Weights of a small transformer language model.
Size: width 576, vocabulary 8192, 65.3M parameters.
MLP neurons of a small language model. Each row is named by its layer, matrix (up: input weights) and neuron, and shows model dimensions 128-255. Each number is 50 + 15 x the weight over its row's rms, rounded and kept within 0 to 99.
After each neuron's rows, "fires after" lists the tokens most often just before its 100 highest values on Wikipedia text that the model never trained on.

L4.up10:55 70 48 40 53 39 36 50 61 72 35 70 59 62 63 66 54 22 45 43 68 61 59 56 44 56 58 42 40 54 46 64 73 60 54 47 50 36 53 59 42 59 75 39 63 61 79 41 78 67 25 39 41 69 18 68 59 64 46 41 50 48 58 27 39 29 58 42 60 52 43 56 50 75 73 15 58 43 49 48 50 41 51 44 68 54 32 42 45 60 17 41 83 73 53 55 56 42 28 63 59 58 50 41 35 43 62 50 34 40 65 70 47 39 53 59 45 50 29 39 64 49 41 70 38 52 78 55
fires after: ".", " |", ","

L4.up1498:37 49 47 69 68 50 42 36 50 42 37 51 30 53 78 41 52 43 62 28 49 37 49 47 67 43 85 26 36 37 43 36 35 60 42 27 45 49 64 37 53 37 59 41 85 53 37 54 81 45 43 51 33 64 53 44 46 45 67 18 46 49 50 33 25 26 35 31 49 28 52 20 40 69 64 22 55 62 55 36 49 49 65 66 54 51 39 58 71 54 62 22 39 21 56 54 62 68 51 51 37 51 27 37 48 36 58 42 37 64 55 57 63 79 49 33 67 26 48 73 64 58 72 51 28 64 82 84
fires after: ".", "=", " did", "'", " do", " 1"

L4.up1974:65 56 48 33 91 57 49 51 41 52 55 55 50 24 72 45 36 43 49 51 69 61 41 59 50 50 59 75 48 36 22 88 55 50 75 53 47 19 86 03 27 67 44 62 57 41 57 66 57 59 59 39 37 79 62 50 69 67 43 40 44 46 69 43 34 76 36 29 32 48 64 71 69 81 38 65 64 77 54 14 51 31 69 43 48 48 63 55 51 64 51 54 73 47 41 72 40 40 47 49 63 71 62 70 40 31 57 34 29 64 32 47 71 27 72 61 24 43 70 43 58 35 53 45 49 54 30 51
fires after: "|", "-", " the"

L4.up284:72 37 52 29 78 51 55 58 40 54 35 83 39 35 34 26 32 48 51 68 73 65 73 57 46 40 41 40 52 36 49 50 24 50 47 65 17 29 65 70 65 56 63 69 56 37 86 56 55 52 36 51 43 35 64 66 74 69 49 66 41 44 78 55 59 44 60 27 22 45 46 65 54 56 54 58 43 35 54 49 41 68 84 40 18 71 46 64 74 33 47 56 60 77 35 54 55 49 46 35 50 56 37 68 51 75 41 41 65 57 31 48 33 12 25 42 62 52 43 63 45 74 68 47 55 40 26 59
fires after: "|", "-", " a", "ima", " Ga"

L4.up565:71 28 47 32 66 39 51 21 45 42 32 65 59 41 47 29 43 31 42 62 56 77 21 49 52 59 61 53 54 76 37 55 54 57 60 43 32 25 78 44 70 50 19 41 38 47 57 93 63 36 48 50 21 38 70 42 56 41 78 51 49 31 67 59 36 67 55 63 36 53 52 50 73 64 76 43 53 80 53 68 58 64 49 47 50 55 56 97 32 53 49 40 49 33 59 52 58 49 54 53 45 35 47 40 46 42 35 43 78 62 48 43 41 51 48 45 63 75 57 60 64 46 25 46 45 63 66 53
fires after: "-", ",", "b"

L4.up1961:65 71 34 82 36 51 49 27 58 49 39 50 80 20 54 35 38 30 47 39 68 31 58 59 29 32 77 38 46 33 57 55 68 43 32 35 40 52 32 37 50 65 61 57 49 41 67 56 47 32 50 55 59 49 46 55 27 47 76 74 38 63 21 43 05 37 46 52 48 48 47 59 49 48 36 52 24 53 37 30 25 19 61 39 50 39 39 21 53 74 39 59 51 48 58 48 66 70 35 78 30 53 24 38 35 82 56 33 86 43 38 66 35 72 50 36 48 52 58 48 43 58 63 61 43 54 50 45
fires after: " |", ",", " (", ":", "–"

L4.up231:41 57 34 70 39 62 47 37 57 54 16 31 39 81 44 68 18 22 38 42 35 69 24 52 57 20 61 42 32 28 86 61 44 58 53 53 56 57 36 49 22 24 47 56 49 51 35 36 65 70 53 49 74 61 51 57 47 38 63 33 47 37 51 41 54 67 61 48 53 33 51 55 25 76 34 47 63 55 60 63 54 34 44 60 52 48 53 75 56 34 21 42 58 69 54 69 38 67 60 37 39 32 36 39 42 69 65 47 59 53 71 56 56 84 56 71 62 44 47 61 50 68 22 27 34 39 86 39
fires after: "In", " In", " 18", " November", "\n", "|"

L4.up1367:44 81 23 83 28 54 48 51 51 26 50 56 59 50 60 63 36 47 43 43 37 62 70 75 57 58 44 59 70 35 67 29 60 60 54 68 57 46 28 83 41 50 54 46 50 69 70 62 35 43 55 39 82 64 49 42 48 55 57 49 32 38 27 65 47 67 78 55 81 60 50 28 53 42 77 48 22 51 56 89 55 41 45 38 78 51 46 37 50 24 43 37 68 58 51 38 41 28 26 62 44 40 42 56 50 50 45 69 46 46 33 61 35 56 76 93 30 61 67 45 34 35 53 83 49 35 70 32
fires after: "'", "s"

L8.up1007:62 64 31 73 70 35 25 62 54 50 47 62 66 42 60 60 45 33 27 47 61 59 12 54 60 39 58 57 58 33 33 62 33 46 66 42 46 36 32 57 54 57 47 31 83 58 41 43 53 74 45 57 47 57 47 69 46 51 84 60 58 19 66 43 26 26 53 47 89 62 51 30 39 31 72 20 50 58 46 36 63 32 36 50 38 47 66 57 27 26 36 45 58 31 27 56 56 46 39 73 31 49 30 67 49 34 63 60 71 52 34 60 27 36 42 50 39 44 27 49 33 61 40 58 72 44 56 42
fires after: "\n", "-", "|", "se"

L4.up1774:61 64 63 70 21 51 32 41 56 41 40 73 36 51 78 42 44 32 32 47 51 42 51 61 51 38 46 36 45 34 25 52 45 70 55 50 79 62 55 59 50 76 55 50 58 57 71 67 68 51 33 45 34 59 34 59 62 51 69 73 52 65 72 57 21 52 34 59 67 59 50 54 49 51 49 11 28 40 63 56 42 65 49 46 59 39 42 44 53 47 54 30 43 67 45 56 49 63 27 69 35 40 41 60 61 43 56 49 46 65 41 76 51 32 52 92 47 45 32 26 71 46 50 52 43 47 40 48
fires after: "-", " ("

L8.up1888:57 58 25 73 29 29 44 57 54 51 13 37 50 28 70 63 44 49 57 70 64 65 61 60 62 42 50 64 73 39 45 62 34 59 42 56 55 43 07 55 40 37 29 47 33 39 69 48 49 61 66 43 64 19 32 68 54 91 73 46 44 65 27 31 65 55 45 61 54 67 62 67 72 58 17 41 32 76 42 44 58 38 52 56 70 56 48 42 51 62 44 53 44 50 25 35 60 55 39 64 36 34 62 61 39 62 24 72 20 55 37 54 60 54 52 43 47 30 33 45 61 38 54 40 51 13 61 59
fires after: "0", " in", " 0", "1", " 1"

L8.up1465:43 63 47 76 57 40 39 68 87 36 49 42 52 76 40 53 52 36 28 61 64 34 74 87 28 23 72 13 47 57 44 27 33 62 53 22 44 57 50 51 79 62 62 40 47 62 56 45 42 57 31 56 26 49 64 44 40 48 45 51 58 58 45 34 48 45 30 61 56 39 47 42 29 20 49 59 61 66 70 60 57 59 26 72 44 36 63 39 66 49 58 40 57 55 36 34 41 76 38 68 73 47 56 79 46 39 56 41 44 49 34 60 58 45 42 33 31 43 43 15 56 41 73 53 41 41 40 57
fires after: " |", "-", " •"

L4.up1571:59 70 25 78 45 43 28 50 60 52 45 37 63 37 78 57 33 51 46 53 66 43 62 51 64 49 35 73 52 46 33 40 35 35 45 53 22 43 39 44 78 47 70 44 57 62 68 37 60 46 74 38 54 36 69 54 30 48 65 77 38 56 41 58 50 65 75 60 47 22 73 14 51 75 53 55 35 65 30 35 79 36 37 51 50 44 42 72 79 66 39 32 51 52 47 22 75 53 22 78 44 52 47 47 39 26 54 44 42 73 26 30 79 45 62 36 73 80 34 65 45 56 68 70 37 36 51 43
fires after: "'", " Men", " the", " People", " Ministry"

L8.up145:46 35 26 52 44 28 48 47 43 15 23 57 55 57 47 42 28 47 45 45 84 67 57 46 46 44 33 48 84 57 53 70 65 54 54 42 39 52 15 63 39 24 33 60 63 40 61 58 49 39 73 30 28 27 28 53 51 48 49 65 34 36 39 43 65 76 49 53 58 50 67 46 45 62 27 58 43 75 40 39 41 33 43 32 38 48 52 54 51 66 66 59 51 27 45 58 59 58 55 69 21 53 35 62 59 63 58 59 47 26 60 56 41 46 08 67 56 51 64 30 45 65 38 85 69 42 41 58
fires after: " |", ";", " 1", " 0", " NHL"

L4.up1991:40 31 20 70 61 31 27 42 47 53 38 56 49 45 52 43 56 48 50 66 46 39 88 47 52 52 76 60 64 63 65 47 65 55 38 55 70 49 41 36 56 55 63 41 43 39 69 40 49 28 50 50 41 65 41 61 68 52 50 72 53 68 34 47 46 38 90 46 51 55 37 62 44 61 35 49 13 73 52 43 46 56 44 51 53 68 66 53 28 39 54 58 65 57 39 44 28 32 36 67 43 34 70 43 28 41 44 59 62 49 35 49 21 70 44 61 29 45 19 51 43 25 76 35 62 73 54 70
fires after: "=", " =", "N", "s", ".", "q"

L8.up1347:46 30 24 61 48 37 48 58 53 64 40 58 51 56 47 46 45 41 80 79 43 40 48 42 56 45 39 21 57 55 45 40 37 75 40 55 52 29 42 40 71 58 64 41 51 29 58 49 54 44 59 71 71 64 49 43 57 65 24 46 15 55 44 68 79 76 43 68 50 45 28 42 84 76 59 62 48 76 44 78 62 50 49 39 55 30 60 45 56 45 32 36 47 53 40 76 61 59 59 87 54 37 51 57 61 40 29 75 45 48 38 57 34 48 42 53 52 38 60 27 70 64 35 65 66 47 72 57
fires after: " |", "  ", "\n", "0", "=", "5"

L8.up1755:65 85 59 53 41 49 64 46 49 53 48 58 47 44 64 35 23 43 42 60 58 48 40 53 62 56 55 66 54 30 32 50 86 65 51 34 57 31 44 54 66 40 58 50 55 59 35 37 65 59 50 62 51 28 72 19 48 25 69 69 28 77 52 56 35 38 39 45 70 47 65 44 54 59 61 43 30 73 42 58 52 51 56 47 77 40 45 74 62 56 40 48 56 56 43 57 56 77 24 46 48 42 46 42 28 30 71 35 45 66 57 62 60 42 38 60 52 41 47 38 28 42 36 45 54 56 70 60
fires after: ",", ".", "-", " partic"

L8.up1633:53 82 30 59 28 58 45 34 55 53 43 58 67 46 57 65 12 59 36 46 59 46 41 55 58 49 66 36 54 49 38 44 62 53 34 72 50 56 51 57 38 68 34 63 64 59 48 50 63 40 38 44 49 51 40 71 73 54 57 78 58 57 46 23 44 34 66 37 54 40 42 37 50 51 56 15 48 48 59 33 50 38 58 14 51 53 43 52 48 54 39 46 90 56 25 50 49 61 43 70 53 54 15 53 49 42 58 52 21 63 37 48 39 90 36 35 55 41 56 57 56 52 40 62 30 49 70 33
fires after: ".", "="

L4.up1452:60 27 40 50 25 60 46 64 78 49 43 62 75 58 47 52 39 34 52 80 52 52 51 51 48 25 53 65 51 31 40 22 46 61 33 48 79 21 63 46 77 58 43 50 35 72 48 29 36 63 32 48 72 38 35 56 49 62 60 63 48 33 37 79 52 67 80 71 59 57 63 37 42 62 34 49 37 79 46 35 32 60 32 29 99 47 77 55 63 55 22 46 49 52 58 35 21 59 42 62 48 32 39 47 27 60 44 54 27 50 45 68 42 52 55 72 42 62 38 32 46 51 42 42 46 55 67 42
fires after: "\n\n", " at", " to", "=", " in"

L4.up1062:29 44 61 77 28 50 74 75 26 40 22 62 57 72 75 48 22 53 52 75 42 43 63 27 50 48 49 30 64 41 33 21 47 46 54 74 16 41 21 61 72 35 52 56 71 42 44 64 74 64 56 39 77 44 42 28 21 75 30 53 50 32 43 31 63 51 64 48 26 66 38 50 41 43 31 47 56 71 47 30 48 32 63 40 74 45 51 55 61 34 65 21 81 57 52 41 64 18 61 46 41 56 61 49 48 54 10 42 76 56 36 92 53 36 61 26 45 37 50 43 62 60 58 38 48 36 31 55
fires after: " 0", " 1", " 4", " 2", " 8"

L8.up1635:68 52 36 60 39 51 25 53 64 43 33 60 53 34 69 43 54 69 47 50 59 30 63 70 44 41 55 80 37 41 38 29 41 46 63 51 59 50 54 52 15 79 63 65 31 26 49 58 58 42 54 49 67 41 19 26 46 62 36 49 28 37 46 51 82 55 54 67 47 56 74 47 40 69 53 70 67 49 47 85 52 48 48 46 72 40 59 55 63 59 53 49 58 68 41 51 50 34 60 41 69 35 36 53 30 42 69 52 79 64 42 72 31 29 81 52 54 42 39 59 81 46 40 81 12 13 60 47
fires after: "\n\n"

L8.up361:39 55 56 76 40 47 36 32 82 53 61 68 70 19 55 43 35 69 67 36 41 60 77 72 59 65 46 57 44 55 44 16 73 40 63 42 29 56 55 54 69 69 26 51 57 54 44 53 59 41 32 43 42 74 86 45 71 56 31 39 15 37 51 38 24 79 23 67 52 36 74 57 54 64 41 81 12 51 40 47 30 60 65 41 34 27 24 68 51 50 60 28 62 68 49 47 62 79 38 53 55 74 49 58 56 66 59 55 43 55 57 55 15 54 56 40 39 61 34 57 40 47 39 19 39 52 36 49
fires after: ",", ":"

L4.up1582:70 72 59 74 45 63 10 69 27 34 57 54 52 64 80 32 42 36 59 36 52 51 59 41 41 55 28 37 57 76 38 52 64 72 68 87 47 63 47 27 68 43 52 43 75 48 50 61 78 49 56 32 41 55 56 51 10 65 54 57 43 69 47 49 47 43 24 78 71 35 40 60 50 33 29 49 49 57 75 33 43 42 39 39 45 64 36 46 80 49 39 41 53 57 51 40 65 50 41 75 61 39 87 79 43 28 25 47 43 54 36 70 29 54 75 84 68 50 61 45 50 44 32 67 34 53 41 79
fires after: "-"

L4.up161:65 31 21 69 46 50 22 45 57 64 27 52 51 79 59 62 44 21 34 60 51 44 60 39 76 59 58 48 46 48 45 51 53 92 62 45 49 52 83 66 61 67 32 47 32 32 29 57 49 26 45 37 45 58 52 55 43 35 87 62 52 46 40 24 40 50 64 59 59 60 79 60 31 58 53 44 41 47 48 68 55 68 69 63 60 43 60 49 48 48 38 32 50 50 49 75 51 44 53 36 41 40 28 61 53 32 69 50 38 42 53 63 30 27 63 64 40 72 18 53 33 52 54 38 56 51 52 60
fires after: ",", ".", " that", " and", " one"

L4.up454:62 59 62 37 52 50 64 49 63 53 71 60 40 34 68 51 47 19 48 42 75 50 28 52 39 54 51 35 58 28 57 60 33 41 76 43 47 56 71 37 61 64 69 55 43 67 53 20 77 64 63 26 54 36 42 64 25 67 28 84 34 47 42 52 41 44 53 68 65 31 52 30 66 43 47 49 24 74 70 41 61 37 32 36 45 47 30 52 33 75 55 48 39 42 42 43 48 74 33 73 70 43 46 40 24 32 23 20 51 81 47 46 66 57 65 60 57 46 47 54 56 43 67 39 47 52 55 82
fires after: "'", " able", "Species"

L4.up42:59 42 53 56 37 35 26 40 46 42 75 56 53 68 50 59 39 43 38 46 33 45 59 16 66 21 49 50 18 62 55 54 47 57 38 48 47 50 46 64 46 41 32 71 67 32 67 48 47 81 39 45 59 46 38 49 50 28 79 40 74 50 49 44 25 73 73 43 68 52 47 66 26 58 36 26 30 84 42 66 44 28 48 56 74 55 40 44 51 47 51 52 45 45 65 39 41 72 49 55 48 58 21 49 34 58 58 64 44 37 59 80 59 53 60 61 21 37 85 58 74 61 18 52 45 50 62 73
fires after: "In", " In", "-", "|", " 184"

L4.up2062:61 63 33 80 72 52 55 28 50 51 37 41 36 46 77 45 50 41 37 60 57 63 55 66 51 46 58 56 50 44 48 26 60 67 34 75 11 52 39 44 83 72 71 40 65 62 46 76 53 44 36 40 43 41 26 57 46 46 62 69 36 46 78 36 55 42 63 53 89 74 63 39 46 27 63 51 55 52 57 63 22 66 40 48 39 47 38 22 45 54 32 06 66 34 29 59 53 66 38 60 33 51 42 71 35 54 64 59 37 30 61 68 36 62 67 49 31 65 09 54 43 49 34 60 30 39 82 24
fires after: ".", "=", " Awards", " |"

L8.up1935:74 52 26 67 81 39 44 38 55 68 47 81 67 14 63 38 52 42 59 63 51 28 39 74 60 42 72 76 74 72 51 49 57 41 25 54 53 52 38 51 48 43 58 26 48 14 33 47 12 37 65 38 54 29 62 50 44 66 67 73 58 33 41 46 44 48 66 71 54 84 75 54 48 83 18 32 30 70 54 47 66 66 37 64 57 50 62 39 52 37 52 45 26 24 52 47 52 59 56 20 20 46 64 33 40 62 40 46 51 32 36 52 52 60 50 43 41 45 20 43 11 49 56 39 45 34 55 95
fires after: "-", "N"

L8.up2291:35 37 47 60 32 62 67 49 54 54 69 65 69 49 45 64 44 27 63 56 61 46 48 17 33 61 30 68 78 55 65 58 44 38 43 53 36 14 47 55 75 61 53 43 62 58 65 56 46 31 75 60 44 46 52 51 53 61 52 77 53 59 35 44 52 41 39 42 74 32 25 27 41 63 63 37 35 58 33 45 71 42 55 29 57 59 22 61 51 62 64 65 27 44 67 39 53 80 55 81 49 43 49 76 35 24 55 49 55 50 43 48 61 82 35 39 28 79 57 45 58 48 75 60 75 64 42 58
fires after: " |", " of", " at", " up", ":", " over"

L8.up1791:62 70 39 67 52 40 39 38 67 72 53 51 72 38 45 52 56 52 57 63 67 77 60 53 31 34 53 67 34 37 42 49 70 50 48 57 41 55 34 55 51 65 45 43 52 69 80 67 40 48 31 36 56 30 31 56 31 57 27 65 70 71 52 60 55 44 58 58 40 54 89 53 23 48 70 43 25 26 41 53 17 47 84 73 46 72 84 85 65 19 63 28 42 53 52 63 70 21 47 76 38 50 48 72 68 44 36 28 59 30 61 79 23 61 44 79 40 84 53 22 52 49 49 54 58 28 65 12
fires after: "-", "|", " |"

L8.up2189:35 41 25 48 31 51 43 58 20 56 76 49 52 42 44 62 28 41 52 41 31 24 56 29 62 47 41 36 59 34 55 58 47 60 65 62 38 13 34 24 88 60 55 25 32 53 19 34 77 25 57 67 41 53 56 52 60 44 32 40 31 38 45 43 32 63 68 64 31 46 29 59 70 55 10 20 32 70 32 46 62 54 69 37 53 51 37 40 23 42 45 31 27 51 47 59 41 82 62 67 60 90 47 48 37 53 31 51 52 57 16 32 47 40 46 60 60 52 42 56 47 48 43 25 51 39 44 67
fires after: " |", " (", " Par"

L8.up779:56 60 40 66 12 47 32 65 31 78 49 38 61 86 46 59 45 34 55 83 60 63 38 50 61 54 36 31 70 71 32 63 55 38 30 50 62 38 72 14 51 52 28 63 77 43 62 35 66 64 56 54 35 47 55 61 43 42 25 69 18 47 64 26 58 72 70 46 57 66 79 39 53 65 52 44 52 38 38 53 62 64 87 71 54 58 60 51 62 55 44 34 44 47 53 41 36 33 21 60 75 42 53 39 71 72 58 66 32 56 52 53 49 52 75 61 72 63 58 52 28 59 47 57 35 64 48 43
fires after: "\n", " the", ",", " his", " her", "\""

L4.up487:68 52 53 48 64 32 45 53 61 40 41 38 55 22 57 33 31 30 32 65 82 54 47 53 58 36 52 63 54 16 59 53 28 43 68 43 45 48 45 55 52 44 37 40 47 58 70 67 65 63 32 43 19 47 26 49 70 56 83 45 22 61 48 63 62 41 28 59 60 61 35 30 33 54 63 57 29 57 37 47 48 57 42 36 53 33 55 59 56 78 51 51 32 25 74 37 39 74 20 58 41 42 67 69 25 51 43 61 76 35 45 44 74 53 25 32 50 41 73 65 35 56 57 87 43 49 57 75
fires after: " on", " On", " of", "On", " |", " in"

L8.up746:38 41 46 40 44 26 32 35 67 56 41 45 82 56 44 43 52 45 65 56 77 36 61 53 10 40 54 45 56 38 48 51 56 53 37 58 69 47 29 36 66 72 50 48 69 65 54 51 55 38 69 57 59 30 28 73 59 44 40 58 44 47 56 20 41 56 41 49 63 65 64 69 52 43 27 49 13 61 21 53 63 49 77 48 62 49 34 35 23 38 49 15 40 73 10 44 54 62 32 52 42 50 30 53 63 54 60 52 59 32 46 53 18 73 56 57 18 52 29 30 55 52 41 52 97 51 53 20
fires after: "=", "  "

L8.up2126:86 23 39 65 49 51 41 32 72 47 69 48 23 64 33 43 53 36 55 59 27 69 45 60 24 36 37 39 51 60 38 59 32 45 39 48 37 41 57 50 34 28 66 83 33 62 40 58 76 48 53 50 37 34 50 56 52 52 45 60 48 46 38 51 57 93 56 40 52 57 79 51 57 64 70 31 24 71 59 40 48 73 88 78 40 50 21 49 30 68 68 13 42 35 33 75 72 43 72 48 70 43 47 72 25 46 74 50 53 62 42 56 37 37 63 56 73 44 46 48 29 22 55 48 55 48 67 37
fires after: "|", "-", "rove"

L4.up390:47 45 36 62 44 53 44 27 56 44 47 27 70 76 48 20 26 34 47 52 62 36 46 30 47 24 67 20 43 21 49 34 36 62 42 54 42 36 39 50 55 46 69 32 39 45 66 87 45 66 32 47 50 35 51 62 43 47 65 70 34 78 20 24 37 56 66 46 67 47 42 49 64 41 45 45 45 50 46 38 28 51 44 51 43 41 39 45 67 50 72 61 43 25 59 44 68 74 57 71 61 37 38 84 47 44 54 62 61 46 38 62 51 84 53 42 33 70 59 62 46 59 68 77 47 49 64 71
fires after: " |"

L8.up491:41 35 56 74 34 53 55 71 35 36 33 46 27 40 53 45 69 37 59 63 58 77 54 38 57 41 71 76 32 92 47 79 70 51 59 53 35 82 74 44 35 70 62 27 62 35 31 38 67 41 43 12 29 49 40 42 33 68 66 78 49 51 09 70 70 55 52 69 66 52 33 71 66 84 34 18 46 67 35 45 76 70 61 53 41 48 50 31 52 78 50 02 43 39 31 46 57 64 55 40 54 33 47 41 64 25 45 58 58 55 43 47 48 59 70 35 70 37 29 31 32 72 69 42 46 47 83 77
fires after: "-", "  ", ")", " of", " for", " round"

L4.up661:41 36 41 69 44 43 32 75 48 45 59 52 54 84 65 55 71 54 45 36 35 51 25 64 51 27 62 27 53 55 54 33 47 54 63 31 54 60 16 48 26 27 46 43 48 62 69 56 45 56 23 35 53 41 58 51 65 59 48 57 46 41 67 49 74 45 63 64 32 41 61 83 47 52 64 71 41 43 33 53 26 64 79 21 35 55 37 32 70 41 38 70 53 59 53 57 40 44 57 63 40 39 58 43 58 44 58 64 77 72 49 44 41 37 44 51 59 52 67 39 21 87 35 67 68 72 63 68
fires after: "|", "-"

L8.up1149:55 63 45 55 43 11 41 28 64 65 55 61 45 90 45 56 28 52 54 51 49 73 47 54 62 42 61 35 57 78 26 47 15 71 50 48 58 33 17 49 61 60 57 40 48 57 29 45 51 40 51 69 57 39 21 79 80 27 87 39 50 64 29 45 41 58 46 38 59 53 45 44 49 64 50 44 38 57 42 70 62 74 72 57 53 41 56 58 38 50 30 60 72 62 31 41 39 56 49 52 32 24 44 58 19 67 54 65 56 51 57 59 51 36 34 39 46 73 37 37 62 52 61 44 70 42 86 22
fires after: "=", " ="

L4.up968:36 47 52 61 58 49 36 68 76 56 47 37 78 53 48 49 32 49 47 60 30 43 37 23 38 11 39 64 45 58 57 47 60 40 29 30 71 56 46 44 47 58 64 48 48 39 45 56 53 28 51 77 46 31 61 47 64 26 35 77 80 64 75 62 46 60 69 95 49 69 65 61 65 49 42 35 25 40 67 39 42 54 67 42 46 29 54 49 47 58 46 57 64 54 62 55 34 39 50 60 38 56 32 65 63 63 56 51 53 54 29 25 41 47 40 62 53 42 51 27 37 28 54 33 62 34 45 65
fires after: " one", " served", " member", " part", " was", "\n\n"

L8.up99:26 42 30 58 54 58 59 63 38 22 27 67 66 39 61 73 33 47 43 51 41 42 50 60 39 51 67 51 78 48 67 50 57 41 28 73 46 62 30 43 63 45 55 23 42 52 61 55 34 50 74 34 56 58 42 50 37 35 53 75 64 42 30 39 42 47 72 32 71 70 59 77 64 69 66 59 75 77 52 36 61 22 28 12 51 54 32 53 70 26 47 35 37 44 12 58 71 40 64 48 47 53 37 60 64 67 46 47 30 49 45 50 69 74 72 82 58 51 19 51 52 10 37 56 48 48 88 17
fires after: " |", "|", " and", " the"

L8.up599:46 61 59 56 37 44 11 21 57 52 41 44 29 46 49 49 11 58 64 66 41 77 39 57 76 59 50 51 46 49 51 54 39 46 41 44 37 47 54 96 58 47 64 29 65 50 39 43 52 31 35 40 16 56 65 62 37 42 33 23 57 56 21 56 55 71 65 51 72 57 51 52 11 60 29 65 00 71 48 66 50 56 68 26 51 54 57 30 51 49 50 08 34 44 28 65 69 46 34 52 38 61 32 48 46 47 46 29 60 64 42 74 54 70 45 58 50 31 43 58 35 49 37 80 75 48 48 68
fires after: ";", " |", ",", ":", "."

L4.up1345:38 31 78 60 54 30 27 58 71 73 36 48 50 48 52 81 41 44 54 63 38 58 49 24 52 35 45 69 47 47 44 51 50 34 57 32 64 63 67 25 53 59 48 33 53 71 39 36 75 70 64 58 42 40 48 80 39 68 63 59 36 51 62 68 49 44 63 64 47 64 36 62 51 59 36 33 62 51 75 38 66 49 31 59 42 36 73 30 25 45 63 36 64 39 23 64 56 74 41 61 56 48 38 33 30 52 59 54 42 55 34 48 51 38 85 61 57 73 16 31 31 45 61 33 57 35 64 62
fires after: "\n\n", " one", " a", ")", "="

L8.up2268:46 33 53 48 53 50 49 25 71 73 41 72 75 40 66 69 47 66 46 82 66 17 47 81 64 29 28 60 56 44 26 43 43 59 36 23 59 23 36 51 58 63 39 47 52 59 56 73 68 59 45 49 80 40 61 50 48 32 47 57 37 67 65 38 14 53 44 48 74 49 66 57 50 61 56 52 36 55 55 50 73 64 57 40 84 52 77 64 68 59 47 44 68 81 38 42 53 43 25 56 64 33 33 69 56 27 46 19 40 69 64 84 35 63 45 57 35 54 36 34 50 45 67 76 25 58 54 53
fires after: "\n\n"

L4.up632:54 51 45 55 50 39 40 54 98 47 29 64 36 20 49 21 57 37 49 39 65 62 49 42 69 47 44 56 45 40 36 46 61 57 67 29 44 65 54 50 59 35 79 57 62 51 59 70 64 56 36 33 11 22 30 30 44 73 70 67 38 77 48 66 51 45 35 60 71 63 45 43 61 33 61 59 33 49 27 16 56 49 54 27 65 50 58 78 35 72 27 53 64 34 58 59 56 71 50 46 58 52 61 45 18 53 35 72 51 41 55 70 62 36 59 52 48 43 53 50 41 56 41 66 46 50 66 73
fires after: " the", "-", " The", ";", ","

L4.up605:29 34 38 61 49 54 25 42 53 52 46 70 74 57 47 66 47 50 35 75 35 60 76 46 52 41 52 38 58 44 34 18 66 48 43 23 25 55 56 44 57 55 44 35 58 71 46 47 65 36 61 31 39 71 34 74 56 32 93 32 70 75 61 42 47 14 45 35 69 74 42 47 39 68 62 42 38 66 45 72 69 46 48 45 46 58 56 33 65 39 34 32 76 47 57 74 37 50 43 55 54 42 20 38 39 47 58 66 30 26 41 72 39 78 32 48 39 48 41 45 44 40 26 59 50 50 78 53
fires after: "."

L8.up1942:35 74 43 53 67 59 49 60 49 46 64 31 77 46 57 48 56 68 71 43 64 35 54 80 39 55 57 53 86 42 46 53 75 64 45 61 40 32 63 56 52 72 33 51 73 61 56 33 13 50 47 42 67 39 40 46 33 54 67 65 56 46 42 51 34 45 43 45 37 41 48 56 38 49 41 57 33 43 66 31 61 26 37 53 41 50 66 60 35 54 60 24 69 62 24 57 42 33 38 60 78 49 39 52 84 57 45 54 37 37 54 47 46 32 61 66 60 37 52 52 41 39 80 42 57 30 54 17
fires after: " |", " the", " The", " at"